{
  "vocab_size": 12794,
  "init_std_qkv": 0.0149,
  "final_lr_fraction": 0.1,
  "batch_tokens": 131072,
  "max_seq_len": 1024,
  "doc_mask": true
}
MLP neurons of a small language model. Each row is named by its layer, matrix (down: output weights) and neuron, and shows model dimensions 730-921. Each number is 128 + 24 x the weight over its row's rms, rounded and kept within 0 to 255. Numbers have three digits each.
A block is one neuron, or neurons of one layer that tend to fire together. Before each block is what it responds to, as a language model described it from the Wikipedia text at the highest values.

Description: Surname-ending subword pieces. Final word pieces completing multi-token proper names, mostly foreign surnames in tables and lists, such as Ingild-sen, Schind-ler, Ben-Gur-ion.
L5.down721:088092107108125102118063134085133104089143144106193161146115072132117120156124108138110127125149075112113126088120132119117125132100105128110141114115126100184116124126123122154075129115101162158123143112116157132133136110123165155106121119136145125083129179119126118105142110169136171119134149117124115178144062120118138072133159130068103116094133100116114137131135170159113120143107129119096135119122158097162095127107101142167093142151147161138130110097117101166129144177163130155105133143124137102129116101165108140142118140143137103144160150157147117132145143134145144115
L5.down736:099166122123104101124112162153168138145130069164094103137138108152124148111120110163173094160153145124094113141161171129139139168140148105133118142129110115121155096118127144119117124130113130121119112134119104100145124113130117114132124141106108151117105150151166109126135162122127142141172150117115111172110077109130126086123183125129118099153171120122093111115159114130114120148148154117150118152122155176121171131129143135174156105107105093091138135126147131132109111150093094090121152204118196109146085136104116121184085102108122124108199134144130146152122131159179149072
L5.down3169:122162139110151134152139085123126120152128084140104140123128140162147119153110168156156089134119139121116128136131146099166113153132159143078145137157137147096128145107129107092124107139114106171118124141171118127116120085138113115104136121095156125124155152113128150150136099142085094127177146113161126161129132090109124080118129131126156125143107164085141172160148128110136078125053132107113118145144136097125184171119133122150126101120095130085097079102124114132115135151128141097159138156152121118147103159135111127159106194157130161127139132125095113151120128161130102123
L5.down3944:120141121074124166140149125129144084142119155102140133117100114116161125162153135104160147107139128133109150148151134156162122111106116099145097072116139138101141131131138112149120124057126094109135159094106133128113144105151090100122122111172120145077124118107156078086087157131099119132083154146121109110166099153131124084150129081080138120123115174139142140081121122107149135134130176149102160109140108143141125182113096118147165123117154158179106118117121118138125159164131179059117125118069132142119127075108126098146140118166133129125124134126117134094115167102140122105

Description: Career-step predicate words. Words in biographies that lead into an academic or career role or degree, such as was, served as, becoming, undertake, graduated.
L9.down208:132124063070129081127164156089132093093137179079125108121089106170159120133123123104113101145162139131135125154113125159136164079110137109142143120120135169159116113164140144139140129109138084111128136108150136136131162143096137144134121143097115180126155137124093134112103129141140101083128101143157123101129148093134103142106145116117124149137121097152152117132124164161116128109133123101154124167126117128113058133104101147143132142098104110153125120138126098145161126135140151105120143133169107089152163062073177109150119139053133093120144163143137131107132160108109123126
L9.down1138:130104164133113128122142168140149183133130084172130159114117108124114130113154145170110119136105101109114147117107154120132131113097130105156167136158129111194137123133106108090161190206130097112112113121097146128119125149151132140096129091124122112086150136142143151073109125142085086106132155107127114149170100119098127126127128128141175116129107139141124137153176104150129142090110177152145106106149136104106119117116108159117103139155131117141139125118132100173109125120117047101163086098098114128123174143153145132094116102100144142152169090132173129128099117064119109089
L9.down1666:102142149104175113122123105100135151123080113160145130151160125149119089159114096152128112133097121129121208136125133101119114138124107130084159145125114133152162119117137125126143077173170150145133105204084116152142107113171140182138132085108130114168114162098131179206092102110131127134134148093080159150184143161111108138118146140188127139159097149123135155128151073119109158120145132154153114130124156092106125148087141163170155120112137124143111102127126121118079120111102139113168157118146181113140129143140117158139142151124106141148102072107158145109111125114119099166
L9.down2085:147087124146108145133143141103102142147131154113173125156137106094082100117163139112132112156141146161103167134097179128117175114092134141159104089128116125175137114108144121136146135153107063141115143067149152102112125127109129122152107125138095091147140134122140077167127133120093152121151096146159111155136123129133069153149148132132106166133144135147136125143169105172129088093109178167116123123135093158086156136124156147104119150130101136102131123122174108155132159159112089094177145102122133087110102094143101086130155134091103078123124132118100135137121160086098138124
L9.down2448:130167179126157146128125120159107106138162125106142140107132138120114120118112129119130151169145098119145114131126097095120172151100106139110071110137139128114175127129127088142147103144156173115140137137187121146136058107135159135112126125124115114152131138165127096127123165130131146179109162135165093130183141148124102136130147143118094153080130174136131095114164055093176126133096143161147101114163120104117121165117130123112111113123138129120121089112124173105083125116154106112133114152156094109159109108163129142159102107107139121141108120103146164109138118140112098095
L9.down2462:110101159125140096134141146129095157122165129146174148109127126145138142114126153105130151116128119135101124102147134112112143134117152116124139105148142180113124103125124084186126105109084120162108102115106113132154093139113092141143142131145144146094131100153121108161106104103168149081093104105127158115146129124159129170095090150152118150089127140075156123156145135163161162156122119154101124096113120099117106126121179111112149120090122127160099143150128123100151136151157106089112117091100138139104116124098104124157137149073117156167154107131147109095134130108100139107
L9.down2762:067127165143115162137138121142097124152153154186141130137083131129102104087163148136153122089158177145149150113153149136131154157115148168127122067154172133132154125099109108142144129142132083110096100106116175143102104138112117115123133117179124102176147166094095134121154149114116116114090139136145153119109170113119150140119132143156073126137078171167119141165167136158123114099126125125147087134190094124126147087074110140087122124137096117111067111078082142114141156103154117096143103107164157179081117161130123156107146136143130148154128147151134133150121153123110089090
L9.down2935:132115129174155150166174124126121113118160109166171102153112156144151134138134105138131163091135150139172162130129147128159140124123153134095153099127115112125146159089150160130127099126161111139094145125102155087125119150117138127124107087122117139149145139141140129119097117146154133120112132180133131135084139126153113122124137100123117110092131157164136119099121112133094111095112141128117140193098104165146103124119142137126137172133164073131142126115114100095108108171136116125110141103115136096135133157140136108135134141138084106109142096099116163154124176126164137118

Description: Mid-word continuation pieces. Non-initial subword pieces inside proper names and numbers, often in tables or lists, e.g. Wik-ip-edia, Wille-m, 19-9-0, Lilleham-mer.
L9.down595:114131115128097165109127189161106099104139134159137134129113136137127113135176182164115118104098145157142106157120119126111095131124129120108172112130152150136122172126088091134129127144141134157156157141110123174114123166112138123136118132128152162140111121138118122129117110147128084162139153123138156159123143140129154131098155125127138134128102113140088144156156160158107154159129145136142162115143174135104127171157176081107132105103115164108108103123155109074131146136105178079120161158177116136120100134119147104136142105127119105159149130067158161102131167119111118110
L9.down599:171146117144127096111127138127142156128124155136115085092123155142076114128108136102125151109124141136115141110166151119125100129111124138083157095100082153131122139117138143087070119137106113098140100180115146118124148144133129132122146141173114152125083132082124132071104063119152107135124159132098104158131125125135114153166142136109132113140136148141096144163145120081211126131127114102097100183138091129109105108096141111126080112126105115099109132133170129076128118118116124122156134163112137129136122119164131099142131169110132123127117139124135138153117119127132135135
L9.down852:136101129138114160116130175130142133103141052108137118138123112127118157177079143129108145124154105089080152111125079109165089172150170141100167158126169100140161115085133088108087163141117110167136115119136119119145108135116155141170116138100128117153157142100104130146155139098150085135117139179121122120090165145088117136116152151130118105112133131168104143107124153171145139126128103127113148108133110125115130087108174148113108126152186164162124159135126151117126138155138127143136115109092145138155101130078086145144167151149097138088122165108138105127127138127129144178
L9.down1454:130126112124106127117103169132125107114111146089129145107167152080114165126170179168133101166120129122110101153101134162125121145101161134088139148141115163127107129127138122123131145172161119148128177155133158120129191135143166150078154112126183155135116151097108157084128162146140128124146101167117107167166103114102101160117126185153134133094095130100104112110128181104109171126151140127144157150156115112154131148110163068140134114103132116154127131143150124118172099160136080127138173103125095079148109089139159130134128157158125117155132143120167126141081125141138150113
L9.down2985:106149092121130173129118169168166104125124118112131123142137100140134080126144157133127091127113171116116129138140119167100134109140117153122113148194144153120115105090121133091093114144144123134132106119117171089151110116104136133141111121115118149153156129150112143139114125095098156093075164122113118148155113136141168163108128132109112120110141198176119147109141122108083146146173120086179097141115126155159115138114168118161131089175151103133142103116115114163145118143107113120149124175129137121121080126092104094096099118145151091104139151116146112107143105141148121143
L9.down3021:123121130127133090129108118157153184144154130124146130113155109125179121108138200125097116092127125165109119111121141134118157121107079136095114103154128145143091094091176119103082123118067130127117151108145145119158139108115125161096128171116115169132151137131135125119102085159116126136120160111143121100105151069115137129105182058127125121147098172095151152133115149101133147159138152136135162131103107124150132084129132116131159105148155072103127127122130188161157204133120184075123123129122167120074120136140137158161093103126152108100098127123147119135126092101146146113
L9.down3179:136145158143106114132128165127120131099161135126120127133158131072150077132093149124103085139102166143138164096102128129122143114140151124108125148115137191102103147114139129115127118142167100148148122149109124136126135135129101106119157133135124141154124112123153171172140170169125149136131150115115089133132154105115160151105137115128137111130154098136145128090115154103105131124140120130138137121144138133118132131115187118111138123112169163117127121096115099134122120167167137112086101170180139120133098128111108104100120129121131140080171101111123095133081101175193171099
L9.down3521:115126118125114097078130153144099098111141124140098101173127108081144122167113148166131128119098178114075134163122124202106135079127145156113162140180110162133112087117135122075163125102138155112130111138080111153134101120093142168101127170123170114142180130123130145121123149109134125137141139105138149098148176116146114164136137148104117154104107148140141112109108132121124141142124173156114109138111170109147098128117135142151161116120112119149097165102092135125117104126149173103091121140129142107153117104136100149107125113171139133157131098088112148122128096169170139104

Description: Predicate start, numeric hyphens. Words opening a predicate in factual prose (was located, was appointed, now, currently, has) and hyphens inside ISBNs or year ranges like 1987-1988.
L6.down411:144135124142102148156104163148104130135126111153188154093140145131129152156164117102128149148134152089144098131126163108087086111119137078126154119114148160126156124123127125179133131090124155119112114127128111119119101095132134128165122159121114124164118109154160109114164117133151153133160147131131113142096104096122111156117104126138150153140129144104083101123149081160112117102123107166121129124144126164142119123119103115083142109148095125074148142144115124125123129098147129131065146117123116113124142165100142102110146116095147100108166131113117104126119110125114117168
L6.down1694:155132123155131117094164123167142138115096107166119129087125094134067089113104157106118117163134173116146146118130079128128095160098139101123163138172135119129122119105089114140122145116132142116104127129148120181107103136126106138119158153101152111133137163116167105140152173162115101131119124099068085158122133190135103134133125176151102118099134130097129164117128159097123127127138109132118140155138107132134129107091109124085079097126157136134160188117128131118134151132128145100107088138169137075112090172125107125127134158142164066127082109077120111132124113139126144154

Description: Year middle digits. The inner digit of four-digit years (the 9 in 1996, the 1 in 2019, the 9 in 1950), plus rare mid-word pieces such as rob in microbiologist.
L6.down1689:074091142165100109122088160122139181122155114029147104121126105118107129127152138161088095145096100158186125146150139113098145154141118120088132149117138118112136110147119105158131155144115104110125144128127110157123117134117139141138106095135131121151133105074089147094087120132156144109121118150073090146113155131143148106083121143147135136181154103106124140092101099131132143123178114137147159114120150113106132160143164118107151126094138096142154146106135125146143154108096131106165132177114112117153095108156154109138167110103082118100139128123143149126095107124140095150
L6.down4007:129129136125148103114124101133136173136132154132125135089167151121166135153134134140079091129149163138100096113159163134119132109139105111129131139160131104156149101140092130115126154117136166123090119139168138157127116158116087140148148107096156082111146130131144116129158146136138144147110138109091170134130151166153073142116135132143134157090169161144135149123126111146145124062148131123114140112102098148097109148090128111118118119139162137125123141093099141141131082086133164093129128102103112139149158147105120124102143091094134126147123126177141134182131115148141131129

Description: Boundary after proper names. Delimiters right after a full name or entity in tables and lists, such as |, line breaks, (, of, –.
L9.down164:165120162103128101170127163161090105108103151128110096137098119129115122132115147177106129135104135150171143130074109163119143130127115110115143153120086154143100076126113129093154106133141126121124120135113123106197167144159116128110097132116141119108109090119214161155104114115127142159159154090081141163159161096086122117112145142146137120167158138109101099140119144084117150138109134133110139165129110179123117142152095121137108148151098128124107113080131093140097122115135089154122118163152091113158118078130107131145140167139135137104118132080085112135129104103129097135
L9.down1205:145148180159151122143148115167124092136134147103158125159091130145116135136107084109134148130150128138145145133125115134140159134167131141151124142154121163062122093101136066080151094162121148136164102084157142104128135129154097137130121126160129148146125105113118109124106132117149116138144162109168161130180154094092109121134122128161139104150166109095082146162107132138140064162144178155160113104149113172118109104152168165120141153126146094135159139080133111070113167150082128154145153124106117126092154108135081106153136092107121173080166086080092098115149110145136152124
L9.down1748:097110146116131126146105117130129114082150149098131121149099111123169128125148146138129171140115077153108152097116152172119142081141150149118147143120089176117114138078108111092124094131146102122106133166143131112125150143141119120113132156142156120116129139118113149143084075098136146131112154114072128136150112154148151122136119110088104128118119160139079141116134186156100134152138117089124150173062107174108153132140087124133107116154090121141105117146150123089174130099101134121135160125137167079087127151109137145108155154100114128136115130117141129141138102157169122163
L9.down1947:079134121133141126165106157141116121076140156119155137120132110123133126147139125134147132149117089124093142118143130090138151132166136124127106131142112159108158141091119113114101097176086091149139122150149121073159093132129118094059103137124089157114103112110119119149127130115083124120129100128149132111080136162160134090180097155116140115131101112096069175132103128186140133139145161100118142132147134080103159137159158109158130146105157148101147128195182112097118109154123133146164156099130141080113123131098162150150152092116161161112107107111130166155129141163160144136
L9.down1973:111170158135160114130109132159097139113122136118140150201098125168103159136096147156129137145147097149120132108087128120129132143124170153146126131147123121109154081143134145130072120143138149123142166120150196112193141139160095154117139111126135181124122155112120126131155161107074121172132101093111177111131105166127133097142153096135109130139123121121156103146153105168130134196169115125123160134108151153102119149105095119144129139094083147109160112116161127082128093087112125153153126089067087134145176125122123140105132124133092135119124083113129121152134111158144109093
L9.down2920:150118152076143115127160130162073151105121092174147151151133153128120148128129086125103131144157139144106153098118135114131131143166114135128093168133106124098153096155133155093156117129148114124147141116079147095145116169109137154078155096100116118112104146097126135153168094126112142179113129125099150131135135136141110127122170085153153130191103137095116101156107096123089093143126078103132125109157136106115119148136112112168119130130111120139137153142143102101122113083156125152119119135140142100125119122151110084109150138133117133098139143116140132160119099142124136136
L9.down3069:145142079130150122112155113124126141086077112103123141117098110134151158105137118101132137080135126107141195097134147161119155095087150105123162168145118152161135148127104106146096141117108178111174084114100152123117132150136105121134079099127146139131098144207131129098139119142106179101130149101155143138119154089138138145152126159133181098112142168151134123114129093123171091155137143137148143102102086116141157110158095164117145115100057150162129122127118130135128160135130131133106100147112126127117127126144094116112097127099078108123118115105159179108150110167168124131
L9.down3280:154127138114124159167131145144119132141126123159109118140098117131124100133118150084164141149163134140121143158146129135126140095116108157097171143149137111132130139130121167117166084120153123077138123136159109136148114127085181143118106146164134079175128095160187150139118145148162161149126120100111145144107111077155145133127119124119145151152068173091129153101140169109139104139118122090134106150114128167095133121089121120165111097135094102102137133149130144144134108109104149138096128167107131137143104137093151126102108128103124102077121135132193120091170119173134115130

Description: Sports statistics table separators. Column separators (pipes, semicolons) and digits in sports stats tables and league standings, e.g. "46 | 5 |", "8; 0; 0;", plus scattered mid-word club or team-name pieces.
L5.down403:141070139095106164151119140164145126163147124153133094099142117138134149075134082124180138149106120108121116140162113082114138138099112142153140129131135144088119118141120139103171121154127129104196157136113129157156134131098114098128094118115132139123102133111076102135135134177122136111130104137127167132070135126157153153107127133129148118131158140142139144123130145103106109111134130112152180124112106141104090124130126085110126168115140146149150140118153116152167118171122104133087090128116147180126125137125145114137180108125106118116136142133130109116137144113076104099
L5.down532:116157122151141136111120138133151106126099133168143126122115125110131102144163169082144123159105163118092140096092139105119094135109133160121082135115143119171167138114125145133121166099164098124112154126100113093126160117128117099148124175098146115135167122130142109168135121150095125113084093158107121185116140128142149118163125128135123127121111167130147122112216102129175122137129115099123133063163104138139125156117150119141147145151126136096116138105149159118096065125121079136126156156117113136122149117131168134131124099098110168158148184141208169111112100090115098135
L5.down2444:156119119173148091169098149142154129124130075137130126108142157130108169128151105139132140140118116144120170168152139124153136152127127167136139143123159140080123140123134117120175126130149111103118116100106141113140141126164129164121144164110145132166134134131077144097136105128119120089102162083160111076129143143137113093129142095159142133124119143101104185139166123161094151148128145120164116117102142118109149155101152126131131131112127129138137156138155109129151132153190098107087164154111103100138122120146094200126120111129088113129131130141099092134131147168145131142
L5.down2610:121131135134082125126123110116129126153140105143118134138173115169141133124141108125122114129126160100147096122133190152143159089121119152138120120113093141099121131116136100133126124146152120144176135145111120111117123086146127087150158141103150097152133152116145096157108126113161155109118069144099102120119132107146118133134118106191165113142114138133093155115134156156109116146140135144139152110113152148071145106193082097115108128128139159153126098124114165096129132139135139146122123137123127155101109130140141110110113089125166125140115105180120116107130065140116106136